config.yaml
n_layer: 10
d_model: 160
n_head: 2
n_kv_head: 2
head_dim: 64
d_mlp: 768
vocab_size: 8192
activation: "tanh_gelu"
norm: "layernorm"
norm_place: "pre"
norm_eps: 1e-06
positions: "learned"
qk_norm: false
attn_scale: 0.125
bias: "all"
tie_embeddings: true
parallel_block: true
init: "uniform"
init_std_qkv: 0.0393
init_std_o: 0.00983
init_std_up: 0.0393
init_std_down: 0.00401
optimizer: "muon_variant"
lr: 0.00581
lr_mult_o: 1.5
lr_mult_down: 1.5
beta1: 0.9
lr_head: 0.01
grad_clip: 1.0
warmup_steps: 200
schedule: "wsd"
decay_fraction: 0.665
decay_shape: "exp"
final_lr_fraction: 0.0
batch_tokens: 32768
seq_len: 512
doc_mask: false
train_tokens: 360800000
steps: 11011
dataset: "wikipedia_en"
MLP neurons of a small language model. Each row is named by its layer, matrix (up: input weights) and neuron, and shows model dimensions 48-111. Each number is 200 + 30 x the weight over its row's rms, rounded and kept within 0 to 999.
Before each neuron's rows, "fires on" lists the tokens most often at its 100 highest values on Wikipedia text that the model never trained on.

fires on: "\n", ",", " to", " on", " –"
L4.up588,216,192,207,242,193,194,232,161,174,200,144,240,250,220,192,188,223,212,181,159,198,238,217,191,154,246,184,197,215,184,215,141,179,238,168,193,223,196,188,189,230,181,217,237,208,179,270,208,223,274,154,240,224,194,192,187,197,207,156,227,219,185,149,181

fires on: " known", " named", " Gi", " ambassador", " Jo", " commander"
L4.up20,184,192,195,198,223,191,172,210,220,127,226,164,189,177,213,173,211,206,186,228,212,210,235,204,190,182,217,205,176,203,191,186,186,219,188,204,145,208,200,197,183,132,239,215,163,220,206,133,209,212,252,206,117,238,186,257,192,197,213,218,205,121,154,191

fires on: "'"
L3.up692,142,204,187,211,204,252,179,201,220,218,150,165,196,191,208,225,156,165,203,261,213,155,175,177,204,167,152,223,210,195,208,213,201,205,235,180,188,212,198,207,211,189,231,191,255,174,227,189,264,156,268,197,247,203,187,124,154,256,189,171,235,172,143,217

fires on: " |", "|", " further", " such", " these"
L4.up74,203,220,217,247,209,254,226,224,253,219,233,234,183,191,194,207,235,159,210,172,177,161,210,228,200,135,212,191,209,143,186,186,209,217,189,198,154,160,171,159,170,212,167,183,212,205,170,201,215,226,181,195,157,180,216,240,190,193,207,191,235,208,225,176

fires on: " as", " /", " a", " Vol", " Ur"
L4.up195,208,194,190,262,194,214,197,188,243,150,192,185,166,198,222,228,210,199,211,162,229,249,229,134,219,233,246,197,229,229,233,213,220,214,261,192,186,211,178,141,167,220,183,201,188,177,174,209,201,212,172,209,188,213,200,242,176,178,204,186,148,192,119,163

fires on: "n", "z", "g", " Sun", " Gro", " Song"
L3.up586,213,217,188,208,145,222,239,194,270,194,159,211,209,219,186,217,223,210,164,244,183,244,198,179,216,119,195,251,204,218,226,159,196,134,186,175,243,192,203,213,248,211,194,237,162,194,216,183,149,137,247,133,213,253,194,205,221,208,185,220,195,153,211,189

fires on: " and", " as", "|", "ab", " recording", ","
L4.up595,196,227,219,226,245,267,209,195,181,232,243,163,213,161,217,223,168,194,213,162,196,218,168,166,221,193,146,160,171,231,125,210,202,232,238,139,131,239,181,205,157,190,193,197,212,212,179,150,234,150,193,191,180,255,213,200,163,155,201,169,223,162,187,154

fires on: " and", " Em", "-"
L4.up246,189,206,165,204,170,189,166,252,195,210,229,161,158,168,197,184,192,129,190,188,165,225,188,163,164,216,189,186,210,193,230,236,227,217,202,225,134,189,247,182,251,270,224,227,249,207,171,163,164,213,197,192,209,227,185,220,173,209,178,188,206,170,229,129

fires on: " and", ","
L4.up416,221,222,206,178,170,181,161,198,217,182,170,213,219,228,233,219,263,224,223,196,180,187,170,264,204,220,203,187,228,226,187,133,212,171,120,235,223,245,180,229,178,230,241,172,160,171,175,167,195,219,167,199,160,129,227,196,209,215,143,235,217,199,193,216

fires on: "\n", " co", " Cha", " Pi", " Pe"
L3.up603,215,221,186,217,236,143,185,229,113,207,217,231,191,181,178,246,176,192,151,134,171,255,243,200,224,261,176,163,242,228,188,158,237,192,189,170,196,210,204,230,207,220,190,137,180,209,183,188,232,189,232,207,184,183,201,179,183,180,237,228,230,187,230,196

fires on: " a", ",", " By", " of", " Dur", " any"
L7.up224,233,170,164,189,215,158,189,208,160,202,159,157,208,158,230,226,214,191,198,146,177,188,222,203,194,207,115,160,192,240,183,186,202,130,210,207,173,92,239,205,206,216,206,203,217,277,210,213,207,205,193,193,141,174,178,157,154,163,173,200,198,207,191,227

fires on: "s", " |"
L7.up207,203,143,216,184,212,208,220,252,181,120,135,166,193,201,200,243,164,199,215,236,187,165,217,183,184,198,241,214,229,157,280,156,211,214,188,208,192,177,208,235,203,165,161,190,224,233,243,211,180,172,182,211,223,215,206,217,175,197,227,215,240,252,236,243

fires on: "ous", "P", " career", "year", "MS"
L3.up694,207,163,202,165,224,163,221,198,164,231,241,234,170,226,192,170,202,151,190,239,161,137,170,238,212,248,193,224,196,156,202,211,190,165,202,204,239,164,206,124,179,157,155,265,191,188,156,196,223,214,167,225,220,187,202,193,144,221,141,217,170,194,160,213

fires on: "'", " /", "é", "\"", " his", "ér"
L3.up14,149,198,204,153,205,219,197,217,195,189,188,179,185,211,137,243,193,236,233,203,164,245,209,216,243,194,141,178,174,243,195,183,185,197,211,218,238,225,154,177,168,170,230,209,233,220,167,185,199,234,158,179,215,183,260,182,193,179,223,251,244,191,153,255

fires on: "\n", " playing", " against"
L4.up19,166,220,231,210,220,226,222,260,226,173,146,195,232,195,203,185,244,229,215,103,186,239,198,208,204,173,240,182,197,176,167,186,224,187,196,137,167,219,230,240,164,216,182,165,200,184,210,246,186,251,141,160,137,222,198,208,199,220,140,219,186,197,254,199

fires on: " |", "ing", "s", "es"
L7.up727,187,144,256,182,234,169,204,198,207,210,159,224,205,170,156,215,170,151,224,191,159,200,187,242,170,208,187,182,197,147,212,233,217,188,273,226,176,205,186,243,177,203,87,194,177,188,198,164,245,304,281,225,209,156,215,186,242,220,190,236,177,210,220,212

fires on: " and", " &", "pr", " to", "Ho", "fo"
L4.up46,186,174,184,235,220,186,153,203,230,225,204,179,199,209,187,193,233,190,193,159,172,193,184,241,170,189,204,208,206,228,153,173,281,88,205,220,178,235,186,220,184,264,139,203,198,164,210,180,161,213,198,229,240,166,246,248,200,208,215,225,232,183,208,158

fires on: " |", ","
L4.up300,201,176,190,195,217,237,185,188,245,224,166,231,209,169,223,100,173,236,191,200,184,190,164,145,174,247,193,187,241,216,165,216,254,232,171,216,149,176,185,204,163,180,199,196,236,143,120,152,228,155,232,165,189,255,229,179,184,220,176,211,218,177,225,144

fires on: ".", "\n", ":"
L4.up323,221,189,180,260,207,161,184,162,220,247,192,190,198,196,197,173,210,175,201,185,224,194,193,213,185,171,154,228,184,155,207,229,156,159,172,274,164,205,187,176,197,230,212,154,214,174,151,161,167,148,185,262,113,210,188,206,168,186,207,238,158,196,204,131

fires on: " on", "="
L3.up201,156,200,206,171,190,197,211,195,200,176,151,203,175,235,174,215,199,223,141,208,215,238,218,229,194,247,237,169,139,201,199,164,233,199,229,164,215,181,183,184,224,188,219,273,214,181,198,227,204,217,180,211,179,171,210,151,229,249,153,239,203,220,216,175

fires on: "t", " gr", "–", " V", "at"
L4.up449,171,172,139,199,182,173,212,174,205,196,168,213,225,163,216,216,173,153,130,198,185,201,244,189,214,236,209,251,205,216,255,202,244,146,184,165,220,239,160,144,176,207,239,178,245,203,187,195,215,209,193,238,218,166,242,228,182,198,247,174,205,178,167,222

fires on: " has", " had", " out", " At", " achieved"
L4.up73,242,160,197,202,184,214,242,289,212,207,145,209,224,166,133,158,203,179,211,182,219,199,221,194,217,205,194,177,193,253,190,207,194,229,256,200,178,195,218,170,203,164,205,224,208,203,243,208,227,275,190,191,216,177,145,214,226,167,173,223,205,192,199,184

fires on: "1", "vo", " José", " gene", "SU", " France"
L4.up64,179,269,252,170,210,231,227,182,242,200,179,202,220,209,227,218,116,209,176,119,200,219,183,197,207,182,216,175,147,172,172,235,191,186,224,226,212,208,237,183,218,238,188,212,217,220,184,188,165,202,198,174,175,228,148,240,204,198,195,202,212,230,184,172

fires on: " as", " a"
L7.up117,134,185,232,230,213,214,215,133,243,206,233,143,160,223,144,205,156,205,180,261,222,211,202,153,251,210,207,130,170,257,208,168,183,227,215,205,184,190,163,175,165,233,220,211,201,213,214,253,192,184,246,246,118,158,163,195,176,204,163,207,183,191,114,201

fires on: " and", ".", "ill", "\"", "),", ","
L7.up320,158,187,171,169,191,229,195,207,240,230,220,183,196,203,241,217,174,200,152,173,204,136,200,202,199,188,238,185,256,231,197,217,257,202,214,229,160,211,222,205,196,161,196,214,212,186,184,192,183,149,199,200,188,210,226,162,211,206,174,262,249,204,203,194

fires on: "ing", "3", " from", " lost", " killed"
L7.up537,174,145,239,188,255,213,167,195,212,168,184,171,170,228,222,214,221,169,231,194,198,176,227,217,210,231,245,202,210,198,208,250,244,202,234,176,155,218,114,203,174,187,116,196,221,223,155,225,235,229,213,238,172,239,200,231,223,190,142,193,223,250,200,191

fires on: ")", "ō", "e", " (", "ation"
L7.up273,235,178,212,196,176,178,191,179,162,210,164,198,178,219,183,254,207,185,161,189,204,178,178,223,201,202,203,178,189,198,152,218,181,219,205,219,230,189,182,172,216,189,217,203,176,171,220,223,221,225,164,156,198,291,230,245,236,158,211,206,167,234,219,167

fires on: " its", "==", " is", " Top", "re", " Radio"
L4.up503,182,165,226,223,125,191,247,227,229,181,237,175,190,196,202,169,188,237,212,201,237,251,197,208,132,213,144,186,206,282,234,198,187,194,156,189,235,172,223,225,173,194,156,128,151,186,172,187,178,183,250,231,246,203,190,179,188,214,209,165,209,217,206,191

fires on: " are", " and", " were", " several", "===", ","
L3.up247,235,218,205,144,180,177,166,240,189,266,164,202,208,185,173,207,202,188,199,179,220,275,176,212,229,204,206,229,202,171,160,230,197,185,216,209,155,202,203,186,194,224,170,172,210,179,122,200,208,195,180,201,184,245,203,138,199,182,155,157,182,198,265,178

fires on: " "
L4.up686,230,169,196,250,248,162,189,204,204,196,200,162,174,230,209,234,208,174,155,194,227,203,312,212,189,194,219,189,197,240,181,222,221,271,200,170,175,232,216,155,189,199,191,217,226,163,206,214,207,221,225,215,188,262,258,183,227,197,229,253,249,197,195,174

fires on: ")", "),", " station"
L3.up707,147,222,189,227,232,242,177,193,195,227,220,173,180,236,228,156,185,202,207,215,246,199,175,172,191,200,239,226,196,204,224,251,216,120,200,206,208,243,184,177,190,205,188,276,232,215,226,178,160,246,230,189,206,215,220,175,186,175,142,172,190,210,190,195

fires on: "\n", ")", " ", " &", "f"
L7.up366,211,194,183,211,234,208,164,220,222,168,194,159,184,169,188,228,199,213,171,176,224,202,206,245,255,181,235,179,183,174,191,218,236,212,187,213,166,235,179,203,161,227,200,139,199,198,215,264,194,261,197,237,196,251,253,163,178,216,169,280,226,168,222,194

fires on: "\n", "|", " which", " and", " by", " ("
L3.up523,244,207,202,144,196,191,225,230,187,200,234,167,161,182,283,189,174,222,213,148,170,196,226,177,218,270,217,190,246,214,140,204,179,211,182,214,178,219,161,138,190,221,156,264,147,207,196,202,257,197,243,217,173,261,200,229,182,196,204,266,193,203,183,183

fires on: " |", ":", "|", " ("
L4.up306,199,237,223,222,216,230,227,259,207,215,131,229,223,164,220,173,250,180,250,168,181,194,176,206,216,231,242,254,194,175,151,162,163,223,162,208,170,161,218,242,169,189,182,143,176,218,198,211,208,190,181,210,163,214,220,181,237,231,209,215,227,165,291,199

fires on: " an", "-", ":", " ex"
L4.up501,196,222,211,205,190,183,207,249,204,195,274,255,201,231,224,248,180,185,197,172,231,231,232,212,223,199,136,220,159,224,217,228,193,205,142,219,200,212,214,215,270,237,196,168,198,213,195,168,194,241,164,265,159,186,227,182,162,215,230,229,180,236,220,142

fires on: " is", ")", " (", " in", "born", " ="
L4.up635,181,203,184,227,197,202,177,240,210,215,227,221,218,180,176,126,178,156,200,241,229,232,229,170,195,222,230,180,173,199,278,195,163,178,188,201,264,213,218,162,272,230,168,192,152,233,186,229,231,200,178,140,193,214,238,219,248,211,205,132,182,154,133,211

fires on: "°", "\"", "n", "'", ".", "″"
L7.up401,245,247,192,199,216,158,185,159,213,187,203,231,187,215,182,249,202,189,238,200,198,199,224,240,250,203,156,156,161,191,159,219,169,220,135,201,189,197,160,158,169,152,202,175,198,215,191,233,126,192,227,179,244,218,234,206,217,210,202,247,213,214,126,241

fires on: "ly", "ed", "ally", "6", "ted"
L7.up216,219,237,197,128,235,177,189,227,226,175,211,172,208,199,193,147,168,175,179,225,198,247,227,225,120,215,257,257,182,172,184,210,175,187,192,185,206,168,234,191,192,195,202,250,186,211,198,185,158,194,207,273,229,180,207,215,151,195,192,183,237,232,216,151

fires on: " there", " said", " due", " considered", " There", " among"
L4.up228,217,185,236,226,182,226,187,211,202,229,213,224,240,202,198,149,192,222,181,191,202,211,237,218,184,231,247,218,192,210,226,175,215,209,211,203,186,170,184,204,189,235,175,230,224,215,209,199,193,188,220,159,193,152,157,172,203,194,179,201,186,185,195,237

fires on: "s", "th", "t", "ever", "act", " they"
L7.up386,219,190,250,194,199,224,216,176,199,178,167,220,198,167,220,149,182,157,181,231,233,139,253,236,252,209,132,200,178,221,250,186,242,216,239,193,231,123,206,198,169,206,201,168,244,226,222,217,214,196,164,182,200,217,270,207,192,188,220,154,255,209,249,212

fires on: "\n", " record", " location", "ing", " release", ";"
L3.up714,183,191,199,181,246,204,207,178,170,223,193,179,285,203,233,132,225,159,209,95,227,279,181,181,189,215,174,216,224,217,165,203,184,225,176,186,142,199,187,219,194,220,182,219,216,194,185,187,221,174,211,205,146,180,166,265,199,259,217,214,181,212,230,169

fires on: "'", " ", "s", "-", "t"
L7.up591,229,199,120,170,262,251,180,227,224,161,154,189,169,223,199,197,212,179,178,202,227,255,273,192,216,261,187,224,183,220,164,186,196,181,170,180,205,264,152,185,197,175,266,218,238,193,181,158,224,178,216,229,194,209,255,199,223,242,201,227,180,197,181,208

fires on: " is", " It", ",", " as", " The", "."
L4.up39,198,185,211,221,199,187,180,208,221,206,187,201,209,161,203,172,197,155,212,223,264,222,202,220,181,178,189,241,225,220,191,212,213,190,228,193,206,214,219,186,210,257,220,220,222,124,149,190,194,194,152,139,163,201,155,272,165,208,180,197,166,205,215,154

fires on: " ==", " to", "3", " from"
L7.up387,124,208,212,191,180,195,191,190,218,229,155,240,207,244,223,212,196,264,248,175,191,142,176,206,235,156,219,211,204,181,188,216,246,190,199,228,225,215,192,198,184,198,198,200,199,261,178,230,227,255,209,206,202,215,220,222,202,179,195,249,195,197,247,184

fires on: "'", " in", ":", " as", " un"
L4.up148,170,217,231,219,246,238,170,204,204,158,128,167,171,196,184,223,181,183,191,204,201,269,210,200,223,215,211,184,168,173,145,197,208,217,274,148,209,201,175,202,160,194,191,205,202,180,223,238,214,206,174,267,171,203,190,135,168,198,194,217,217,218,223,237

fires on: "The", "op", "ep", "==", "Personal", "An"
L4.up512,171,245,190,154,242,190,173,201,153,182,208,229,159,188,223,248,147,163,182,171,228,178,151,229,174,199,177,202,190,215,235,153,228,205,262,211,208,154,188,225,222,155,186,192,158,150,173,169,239,218,165,244,188,178,170,186,232,199,135,225,184,196,194,218

fires on: ",", " or", "fi", " long"
L3.up372,187,177,195,130,216,156,183,207,210,199,152,297,221,239,227,163,231,180,211,173,199,176,188,207,136,238,175,243,240,204,179,211,202,229,185,218,222,203,228,213,165,197,229,173,218,201,211,159,177,160,191,166,136,246,226,162,239,210,206,185,233,181,204,196

fires on: " =", "di", "da", "il", "du"
L3.up35,212,253,193,140,184,162,196,296,201,180,188,272,141,170,208,213,173,180,193,211,221,186,180,219,174,171,193,239,216,160,239,183,226,183,179,247,184,215,213,206,270,172,202,235,174,164,236,245,236,192,163,242,192,189,199,188,205,200,219,223,137,181,206,191

fires on: "\n", " born", " Speed"
L4.up606,215,192,175,178,231,181,220,200,163,229,223,194,213,179,250,193,187,171,163,203,204,209,269,213,195,216,149,146,241,177,170,226,166,126,230,148,237,170,202,171,202,210,206,213,152,144,183,237,183,227,208,267,218,210,158,199,209,191,206,257,217,189,195,176

fires on: " most", "et", " only", "o"
L3.up695,219,160,246,187,169,235,198,199,190,225,207,161,209,231,211,208,261,166,198,200,199,229,175,219,172,196,251,239,235,227,197,146,220,184,187,199,208,184,277,168,191,205,157,164,184,201,171,221,139,207,120,177,212,229,209,170,209,180,149,179,168,205,186,187

fires on: " Al", "r", "t", " Bor", " Is", " goals"
L3.up441,185,193,175,183,181,251,197,208,211,248,149,206,175,160,192,217,200,184,225,183,222,237,216,192,245,221,220,205,217,197,181,173,178,129,194,189,184,215,248,193,160,212,229,223,196,166,157,208,155,232,218,144,186,181,227,227,194,224,158,186,158,200,279,200

fires on: "ho", "9", "pa", " Ba", "Ba", "ha"
L3.up706,171,268,206,206,251,239,193,166,184,183,191,228,166,148,208,249,179,141,194,215,188,197,213,244,205,214,200,219,141,199,163,185,220,188,267,213,146,189,195,254,205,163,211,240,216,158,181,188,246,200,209,207,198,191,183,199,205,213,203,209,163,158,180,290

fires on: " the", "-", " and", " as", " are"
L4.up16,195,192,241,166,179,261,182,245,194,225,152,189,199,181,250,211,219,172,248,190,195,205,220,178,147,161,199,205,209,196,209,171,204,169,260,174,129,198,246,182,259,239,175,200,194,181,166,199,168,179,184,183,228,241,234,118,222,160,163,171,208,217,192,175

fires on: ",", ")", " Roll", " report", " and"
L4.up691,203,173,236,184,202,248,177,193,196,194,237,158,255,230,240,138,260,187,198,183,169,178,145,199,210,216,242,215,178,195,126,182,212,185,199,217,152,233,205,221,185,176,225,247,266,187,188,200,230,196,175,166,189,264,212,191,203,212,156,240,217,228,234,192

fires on: ",", " for"
L4.up689,192,187,184,212,200,197,169,193,203,157,206,208,219,216,195,199,172,170,169,144,198,216,186,166,166,210,199,205,186,198,156,231,224,225,228,215,212,178,223,224,221,166,236,213,201,209,216,242,223,164,183,180,124,194,181,159,156,142,161,255,183,183,238,145

fires on: "7", "5", "2", "6", "th"
L7.up500,162,215,188,199,187,226,247,235,209,202,216,198,193,225,201,170,198,222,172,240,200,228,204,205,234,236,206,182,208,163,156,158,232,185,221,154,225,199,186,177,203,240,189,211,180,269,197,227,146,195,225,210,224,200,235,142,208,192,220,255,136,188,178,191

fires on: " and", " imp", " are", ";"
L3.up601,242,205,169,163,189,192,225,215,184,266,194,213,196,191,202,217,259,230,231,175,189,215,218,172,217,226,190,220,225,209,174,184,185,212,181,195,199,196,196,258,271,204,228,182,185,179,191,154,150,207,202,150,156,227,201,177,209,196,141,206,259,229,203,202

fires on: " The", " =", "),", " series", " illustrat", "6"
L3.up20,213,185,248,237,258,188,198,205,156,218,209,232,223,231,234,146,152,217,234,165,191,208,203,174,149,207,235,182,211,232,241,234,159,200,201,189,210,245,176,170,237,207,149,239,202,160,169,203,181,178,225,187,211,264,195,241,277,201,163,197,175,184,169,181

fires on: "'"
L4.up133,194,219,188,140,220,260,191,141,197,171,175,199,197,155,221,174,219,215,178,237,205,209,182,219,235,208,157,206,210,191,152,198,197,212,191,143,155,236,211,215,206,199,274,223,217,186,162,196,205,117,209,229,213,160,207,199,128,240,217,222,181,190,186,243

fires on: " is", " a", ")", " ", " located"
L7.up51,176,185,165,261,209,136,184,234,210,256,219,171,218,211,200,137,167,153,173,250,216,234,202,136,193,190,160,220,207,268,217,204,196,182,214,214,252,200,193,247,173,259,186,175,164,158,209,139,218,227,203,179,137,196,168,245,265,188,204,206,168,174,171,233

fires on: ",", "),", "The", " These", "cor", " systems"
L3.up383,208,227,245,235,150,228,198,198,193,188,164,176,203,196,218,208,190,162,210,157,201,243,163,160,124,158,156,185,243,204,186,208,191,186,206,226,231,195,184,227,275,187,144,176,269,223,119,236,180,181,211,185,189,240,209,217,164,167,121,188,149,197,216,200

fires on: " of", " to", "t", "s", "n", "a"
L7.up538,244,201,207,227,214,157,186,216,216,199,179,206,192,139,187,150,199,152,182,257,247,224,193,213,190,200,174,251,207,222,170,170,266,285,175,224,186,210,225,177,192,177,120,151,221,231,241,253,241,217,251,199,237,204,253,223,270,167,233,186,156,181,209,199

fires on: " |", ")", " download", "+"
L7.up421,166,220,236,230,218,304,196,258,183,213,203,162,189,221,215,195,173,165,192,163,220,207,219,241,220,183,212,159,177,199,169,241,195,263,134,141,208,184,170,222,218,221,188,211,245,178,172,146,213,161,153,161,236,186,195,192,255,220,204,194,185,183,166,218

fires on: "et", " time", " how"
L3.up567,161,158,227,183,127,171,194,221,204,204,157,200,160,223,185,185,231,190,235,175,166,186,145,170,187,210,213,235,238,215,179,160,172,180,150,182,149,167,222,180,190,239,212,137,193,197,187,209,134,200,178,142,212,198,183,260,229,205,202,215,200,193,205,235

fires on: "==", "====", " B", " One", " E", " United"
L3.up114,166,254,165,189,246,240,174,172,210,152,226,219,168,184,211,208,163,224,238,259,208,155,215,230,179,152,239,222,163,160,298,208,195,149,204,171,202,194,268,185,216,210,202,238,205,181,196,184,225,209,270,212,207,210,179,167,195,208,218,171,190,183,188,201

fires on: " W", " at", " |", " L"
L4.up281,171,198,206,194,186,167,193,238,160,199,129,185,187,190,275,211,179,252,236,206,156,203,242,163,217,237,243,189,163,223,200,234,206,195,269,158,184,187,178,237,167,162,193,192,228,195,220,178,208,151,188,252,217,170,179,214,151,213,210,176,234,205,200,185

fires on: "t", "c", "1", "-", "n", "b"
L7.up544,236,170,189,108,219,224,207,192,230,231,242,169,207,199,164,213,123,191,224,156,174,215,235,236,228,240,214,200,242,229,214,190,233,187,185,162,167,221,220,204,202,176,190,206,167,232,220,219,159,170,206,232,249,192,174,215,186,214,217,199,207,218,169,201

fires on: " her", " and", " its", " f", " is", " has"
L4.up506,157,189,217,214,200,194,217,255,231,185,204,173,206,204,189,188,210,234,202,152,200,220,190,244,196,222,189,170,154,226,187,222,157,177,157,222,235,240,216,228,144,243,177,256,130,168,180,183,182,218,209,151,222,244,228,172,233,205,180,212,143,178,205,226

fires on: "r", " M", "n", "bl", "br", " R"
L4.up463,202,175,232,193,212,230,196,180,213,229,171,201,209,247,206,244,116,174,191,172,215,178,226,231,213,171,171,243,209,210,253,152,189,174,191,201,208,226,203,152,211,233,145,202,219,209,216,158,172,155,231,222,213,202,173,160,224,171,155,166,193,198,179,183

fires on: " Ma", "qu", "9", " Ba", "6"
L3.up157,216,235,220,219,235,223,147,192,162,161,226,261,207,230,214,213,194,216,196,198,181,236,213,231,169,157,196,168,196,220,172,200,187,168,198,196,185,170,189,173,275,210,222,201,186,206,215,248,193,196,195,208,177,204,208,222,203,198,204,204,168,125,194,232

fires on: " |", " married", "n", " killed", "at"
L7.up316,172,167,227,177,171,199,185,229,134,159,134,179,198,222,202,206,203,175,294,169,205,214,193,183,175,238,266,185,194,176,225,166,186,223,245,157,158,210,142,241,140,172,194,201,212,238,202,172,234,184,197,208,192,237,185,231,181,223,179,227,224,227,215,190

fires on: " and", "al", "5", "ol", "ant", "ph"
L7.up184,202,218,183,238,202,288,234,192,175,249,197,209,173,185,255,158,223,201,199,173,170,187,169,190,205,235,239,223,225,234,216,196,246,182,259,168,196,210,187,190,166,193,149,232,205,237,152,196,198,195,235,203,245,186,216,175,234,211,189,175,197,209,185,234

fires on: " |", "s", "y", "i", "ing", "in"
L7.up267,235,221,219,173,148,214,187,237,215,148,122,226,214,190,223,259,179,216,237,179,240,184,227,212,173,201,224,182,156,205,241,219,219,199,239,192,201,227,197,206,193,230,180,190,168,223,205,170,252,251,215,195,207,156,251,259,198,201,220,193,235,202,256,165

fires on: "s", "er", "0", "in", "2", "an"
L7.up58,214,191,235,176,213,242,207,248,214,115,204,139,194,204,222,187,197,206,220,205,195,229,179,165,190,244,199,201,217,189,226,201,199,209,186,215,203,176,178,210,208,210,142,179,189,202,230,183,238,190,160,196,212,158,209,208,209,213,224,216,246,252,168,211

fires on: ".", " than", " N", " See"
L3.up249,201,189,179,254,236,190,209,169,191,228,173,221,184,244,164,181,143,189,160,215,217,189,220,112,158,183,161,191,204,183,202,233,198,171,208,236,150,201,210,180,229,275,184,128,196,176,170,224,163,175,197,222,221,255,191,210,219,177,170,234,189,200,169,177

fires on: ",", ")", " ="
L4.up597,182,184,183,201,183,178,204,203,236,197,184,199,249,207,260,165,175,219,193,222,261,199,166,228,214,245,241,214,199,229,229,126,134,188,145,267,230,232,242,213,248,192,198,183,204,188,204,146,212,217,219,182,242,228,204,199,238,215,193,156,232,168,206,175

fires on: "s", "Ch", "b", " b"
L7.up330,168,194,202,234,211,185,148,180,217,157,195,174,207,218,198,216,125,197,242,195,221,208,179,136,250,184,127,212,183,192,269,200,176,167,193,245,242,224,193,199,172,217,144,165,229,202,205,149,175,178,200,217,225,148,177,176,161,209,250,214,185,236,230,231

fires on: " |", "6", " use"
L3.up660,202,191,155,226,207,221,194,222,193,222,154,254,192,194,219,209,200,235,192,206,210,223,192,186,212,249,212,186,223,149,203,188,198,204,163,256,181,190,204,184,199,236,139,183,231,181,113,202,207,204,239,154,167,252,135,166,155,253,204,167,183,168,234,233

fires on: "\n", ",", " life"
L4.up628,204,232,260,187,173,154,188,167,177,157,185,207,185,193,194,149,206,182,185,142,166,186,212,186,185,227,221,215,141,187,233,195,224,224,186,163,238,200,183,241,232,202,229,183,211,182,208,248,220,225,193,167,196,178,170,200,173,231,121,197,246,214,241,222

fires on: ",", " |", "5", "6", ";", "+"
L4.up739,158,275,195,200,221,232,206,231,169,197,149,196,184,181,218,240,177,205,224,204,195,179,150,220,177,198,195,164,226,206,195,201,176,188,154,167,211,193,191,193,223,179,202,199,191,150,191,193,232,209,148,214,176,186,257,207,198,173,198,213,183,199,197,225